Weights of a small transformer language model: vocabulary 8192.
MLP neurons of a small language model. Each row is named by its layer, matrix (gate and up: input weights; down: output weights) and neuron, and shows model dimensions 48-175. Each number is 128 + 24 x the weight over its row's rms, rounded and kept within 0 to 255. Numbers have three digits each. A neuron's up and down rows have the sign that makes its largest values positive.
Before each neuron's rows, "fires after" lists the tokens most often just before its 100 highest values on Wikipedia text that the model never trained on; "fires on" lists the tokens most often at its 100 highest values on Wikipedia text that the model never trained on.

fires after: " ", "1", "2", "7", "6", "4"
fires on: "–", "y", "9", "-", "0", "h"
L6.gate264:143145104146150103131096133131113122138122083099132158107095128110116116128106078103121142089142149108162174160134155121157120146143109123121130096107106158132101161129108107159111140121124165070135149120144162078165105136140092189142136113118153111155120149134165135083112188160134157107115064152114143112133132138131114126123135136145134146148097119132132137097129113111128149116134
L6.up264:137114128147104112125128115159118099173111127137107162121093083147074129118131108137133139092134103146153147125158070131152124125087136119161124150105133134141085123109066094161093093087121184140071109121132148132112126120149099134143137129122143143131099136149145160110133143137134099131112151107146086110130110118104103134142180130098119136133103106099114134102153130121135168144140
L6.down264:155108151113151132160145103115115139162107128143103193138109159137128133105125155121159110133154120139121128106148106144098092093097148116119133147125166124114121104101100131124145104131118121169127136118131118118069093091132112099123138120126155149132128141161136184186165114108149082149146071133106091125135145097131122138150109109123129111095133137151100148161133121105118160139101

fires after: "\n", " ", " in", ".", " \""
fires on: "The", " the", "1", " The", " an"
L4.gate247:105107120148111187098119140144138116169140076102094171112158165116122136130126098097135107123122122113135164102129143100182151134093145156157141150124124113148161153116085134110114111161155152134171159132146134106097134140137091143123163182116104147166137136155148123160160141138147147094089162121112096117133171109116166142136144122101127127137136144146104129153114155121110148123113
L4.up247:109135143168127123144077120085146112131152129142132176109117123076169132098127121115102131156086119077144168113118152160130123139137085139141121140149144108125147171149148119096114110128111121169137126121138158161091110161164105137142126200117117132153143109110124121130116157159140099114097153143173122157125138056141152158149107104085158120147123137154144112126145097122118084114087
L4.down247:160148091095112107136117113136129105129126110140133133123106138118140138103122142122133137121106130120114120000088131129128139104141122158137135144128152079084126117150133153105147115144150078107137122141132163144110123124128117114134147111118138138140138124105128106140104101146146103106132224137129130122163158137114149120111097097143140134103147170173151141192110125139136140134123

fires after: "\n"
fires on: "\n"
L4.gate312:134068159135135120113148140130099154121136146134097134088140078123127116158118110156135128119109091115124145143108094102142111113108153125131129119108137108115096107146113139152135073147078106123135132166141119065085094105139123149093167139105157148117162130130112127125123163138156078121181099101161152139130114158128134117137141182112149088150138148144105117116171097142129140102115
L4.up312:106139168167154115169169150086103126124118119113112172100134128133095115119089136194160150134092089115145151126151136139096146130075095106158145150124128122111081127107121107136134113144083124147138142114109159129081132112140165136162140157142099135131120125156118144106121099145122122113150157089128143089090151122114133109149127138145112107147114154133140119095136121141101138102127
L4.down312:119118138151169109122144096177131145104105119122120114122070118125104144114120121126112122137133151125130121083130157124079093090133122080134112133156176137123121132121115127134100129120192120081139096143110124166095103156090105096187096162085158114158095114149077114150098133151117157109113091136103140143125161159118135109164136074109134137155120143129121122124124164118121115153125

fires after: "\n", " refer"
fires on: "\n", " to", "ta", "ect"
L4.gate468:148148136165119099130119134128110130110116086128133110129109092157106112153151073121114138110102071141141140159129131080139119118148160129128139134095177123154105113131101120124128072137108087126115117126099111123111150118102093134094161097126084096154148102160153125130104126145111150108144149089124078098127116164154134134104134175132130119130092154093140101096146117103182169097121
L4.up468:090121112097092149090116088127120133096143130147134176125086149119149112125115114136160158135137128101128152134086094083124122148112156108131091135150150125178123123071127115151118131129088150134123115116111104132172163162115106138187121135104055135136123120124116080100105123114095159146104124095119115140171109125158111155132115130167119114098100129146117123094123133138095138109068
L4.down468:147166141172159127111133101165104145128128128136110136153111187101146116120149138120126116150154124140120157057102146129147111108144098142160152121160186108131162115116133124139137144081120105132116094119127123140120107122163139135133140110139128109148091100121122100156147055140137130162133155110092101101112125171095136119122099101119108164141141136127091128179095161130118128138090

fires after: "\n", " re"
fires on: "\n", "ies", "ties"
L4.gate474:152137145145115132132081124116116117171105136143089150117064139133145135107129122106114134129176124124157096195110106129154103124141143096130120121144180130135114147098192087109121142160133105146119127111151163096104100121170134158134124084091143174129110108119132128117113141152103095155161141109160128097134106126125136126137134152103136125119133109123139067105105081151136146115112
L4.up474:140116135159115134146126118127060124139115104144103168110089159121117125160110119089134151146133148116114136137164124119136107089140124111154154167135166122102104105087121114141142114153092132163119107169108144109147159114116115150146137062149103113148140154143120114105099109145109120122152125068124077128102106092104146106112125178094115114120153107157128121122145154127135113087094
L4.down474:093135144146119150096149090143148133118122118114137115116113130136101134085140128148144136126126156167103165024116115161114127079137147117120136110153185130126144101147123124127138147082130126127120091139137112132109136153100124091140119139143101127119116093105122132108095030132128144143160143156096106133123133149103132102105126114146091106143109152092103115236130154148126138147159

fires after: " ", "\n", " ("
fires on: "qu", "-", "pen", "ro", "king", "n"
L8.gate166:169134150164142138120124136182168088135138118090113111075130188137142133145161119114129113099143096153116176177109105121116133129115091095146151127157092083150144110135131130149102140125082105123103125148104137146127095107096133145175135125140118086115128146102090086115118156128112100124108105157134160123147153084153104142142140132140133131126133170123113159076102108090134138115110
L8.up166:133122170113139117121103109099149140109133118098157107101102111147098124135119093119162159121123091092137155117111118149141145151119195075155139117137140126131143122161152116126129092128141124101173100090108155102153137076156120132083134134161155077112097123125107157130119107109168153204127137127122149171159173108135098103124161102149113132119122184089101143151114147108161122129078
L8.down166:173112151181141085110126113099126146118105105120161148171141138115130164128130134140149123148136104125143174109116169145151067116134099116126150133115114126097115116124132092128089109129129126102159125155136151092104139120147156116110135146124174101130117142123110117145174099115141127140132173133155092144139127078152113085106151155128144147092104101126182134169135128130114126152089

fires after: "\n"
fires on: "-"
L3.gate253:146136163164079139095208110155111095133155119120122141119135152131155146144135109127130116095094114130154141146102122126112129118101127118113148103139113113108099146157114104105094138147154093131148135146092153091111164088094100172131149086132132118119155159143142107081145104151120150129137104133130165117193108137143118137137152143127153144132124111121103114125109115099109156080132
L3.up253:123086141166100153173107106161134147136160110091137118103111105181151131090121125160114100125111104115124129129134141173127121106124118123148128144133149153147127144137122115121109101067150101090088105148117148099111122140119154127148116104126147118147083171105148141135138122167163114172138145154139116114175114105125152094129144130163162121167127102135142129155086120090130135117135
L3.down253:140133121123113129099090084119133142140116139071154134117146122145174132128155101183124141089133108139171154084156125130116101110109135151130098101134115149177069140170073127132100116128138131112120195118111162155139143126148136168152140119081185135136123144133115157134116114124160107123134114112078092136137099118150167134120118125135132090108097152128151125141127120127155172149072

fires after: "2", "\n", " "
fires on: "-", "0", "3"
L10.gate316:127148126149130174142143141178149111148150102114136145142128117137167121096136098159080115166118112102121091129106149120149129187118097091121132130147137148137131107116113127159113127121133121107130114120145161097135144116139091155173156122112154135104135128152133115127129125134144157140113110132128120105128125071130122120107158142150151160146137163095134135099110133140139153159117
L10.up316:145109149136111137115113125085103138123154143128156145109165113170136114083118142096119172146128130111125137120140133096152094097121156158133129089141141133108106098121128138133108113109128128119109142137089096078127099160166093153122168153153150111117096168112133186133145140084120149131086117120099123153151133128158172073135137122091160139144127173112105138132166117116150156165170
L10.down316:133127137098142121083145150127141151139144099144148133144149107168162132178113090102122142128133101101125157104099127189109148116093142126139121090143134110127082124084095162177085082109122146138171141174093161149092130119110125099142157132113153144107137102130122142154093113109094115121120157131131111125145152132092137129160123116124117122147133122108148113107114166124118113117092

fires after: " was", " is", " were", " been", " be"
fires on: "ed", " released", "d", " held", " found", " shown"
L10.gate279:148115116113160118119102151155160091095132151100142068122127180131128145139139131085135172107149132101155151127132169130156143120155121111163150135169154148093133140138140129114098104123144150120101154151132126104103121113120142163144147141124138104190108074114159134122123122124123113118109143101127117148099106174165091128102095135133148104116122113124123109114154120146092146147150
L10.up279:140149114078132114098133091102094154154148130162113128158115159056128144151143138141109103098124127171116168130143133130170096109142110157123107144161141074116149107138119135123122123131152146060126168137111084090131123136115100146129102140109154169132115132138160128124127154131118152134074134084128161108119120130148121153140098125098077127114122113157118105099118126113130092138129
L10.down279:135147094176127115161146114095132080116146145074134134122119131086150172126110177118110124163152124095144109111117122100141125141096111141088140099135143157094147142128105171116131166109085120110131133127111126124184156118135137087143134124110100152163143103124113127087174087143107125107122160129070136093142130139141132092127137125143131122130139111126125117227109092153135150119153

fires after: "\n", "qu", " Pa", "2"
fires on: "-", " ", "ant", "u", "′"
L4.gate65:121124123149115131118140149132082106127176111166141100104098140132144129155132146160137135165135096136127122134126113102169115104105147140147162145140141102165102162145186100133118094079129075128081102157099141097186119099138101147114148105134146120118090108151098076102117134095138119177109133098112132083106105132145127107177132108133149121108137129144124145139135107107099126132158
L4.up65:169150117126094088099098129177142151159109111107162129132153153121141124124167064074104135124157131161157098111123131119125113092115115124155134100092090152111141091130150065135093138126094113107098126137085136117150124134106128107079156152141108115117115157107128115141121139137188147175153152107106105109170117168096100122121122129139140116094098119138139151148111150083128139094132
L4.down65:104104102149129121093134128062138146101100113094131142174120096124148179151150161105122117135140105109140131088140174125115081141133123120115123102138116135176099132143132158128142154147130143119111141128154124091137132130155163151108137131117121157126118156127146127138132081176127116107171204163156118137139110127151135106090149123126107133095144118156163111060151052146129174137104

fires after: "\n", "|"
fires on: "\n", " ", ":"
L10.gate444:152121174101161142100132124140121142122174123153165141118091144132119136166142109117126169161134056096119203161130118099138087115158133092144126154134158149143135124106108101122118158126110092140161162099135130131144134113101139175115176116133155095150093124126134123109133159099147147138105089123140109116166136110121108157152126141137135135150126139157087096103118124089094148101129
L10.up444:148133127111155103161136122116152099167133111108112141067105123154108098161143140099120141143128098109142158165095136094084103157095133086127130124112159141102086160131159112160145151128132129139120110103103109146101117130139123131177134136123126129142124141158132115121097141153114146128091145115054189131143131188124126093166125095144108116178098158164112139103104115138089165124088
L10.down444:083121151117152133114066126104101129135176164112132136135103157140099129129135145158132121127167120105128154097124128092142112057144086163087110112121138120162139086139151132121125114145129144121108124177090145127104100149156118110112095105144100140152162116142136098115140088167159164174142133181123138137133132114150117153134128103104090124132110122141153094171156089129105090181158

fires after: "\n"
fires on: "-"
L4.gate135:083126164177134127124123120142134088115203107106117115098121182177138091125124142096145149144132099097142171144117147142146136121097164091119114150109110097150150147132145141106127116135136128109106137137120171084134121119100124174128164111103138129129139113137117104123112120113140157142111126116098100075170137113091141125113142115158133140133111113082125132094099100139123146090118
L4.up135:142126145132103110161146114140120131136156129093193146123129187126149132120114094161112100105125098130133145118171117111152144089110121151148081151118075143154161142153113115126079116139190121139150139133135120113157110122135150105103131114122119092127114149133151109101120115172117160132133139132111150104155118097081116081148157149103135124111104127149135137139127138095098115117125
L4.down135:166089115140107102124095103098156152172115114108174155139157096139128128112133110167157122110151123127145107096119120099143117096138181129117088062149106130147073150116088115111117103150157112106131154154131130152131142119156154151114165138114153143144128166113136120140146082128111095131125128122104103123122113157163109122111129096160111115123104120153146129124138122134127111129065

fires after: ".", "\n", ",", " in", " with", " of"
fires on: " an", " This", " this", " It", " Each", "An"
L4.gate210:110152157129126153130103148152136173124131078157140126156121139177160117133137096103137099150102123107077175132051152127142123163163094135121086112145156147137110137077144149115150124129127111162099116104126134122093121092145092158163133096130115126133134113097106098147117116124126132165100133108127155172156151122145172125096107104140106143139102105131150107126113155129114176136133
L4.up210:114126127139125139141116141170134152169107097136115162156141170132144096104110115127153075155111094131139119132103163157099125125153128109081139109160145143174183177102161184102141142141134081124149141098122157135087103121153092104104125148108102136149126086120117145129150139162066129139092143141169096106154137087132135159097152121089145149152114144137148133126140118146127169107168
L4.down210:104137131145120114112137132135125147158109108131121147163130140155159107120104104143097122158096105130103144000119157128134092163174124176108105137129120146112139118103148134107123140117137134123143152102124165135104124112135158124108124126135123127081087083085123120143197115155115120123111186099146146142137152111149170129116127127113117115154109141127135151150158109141103154151151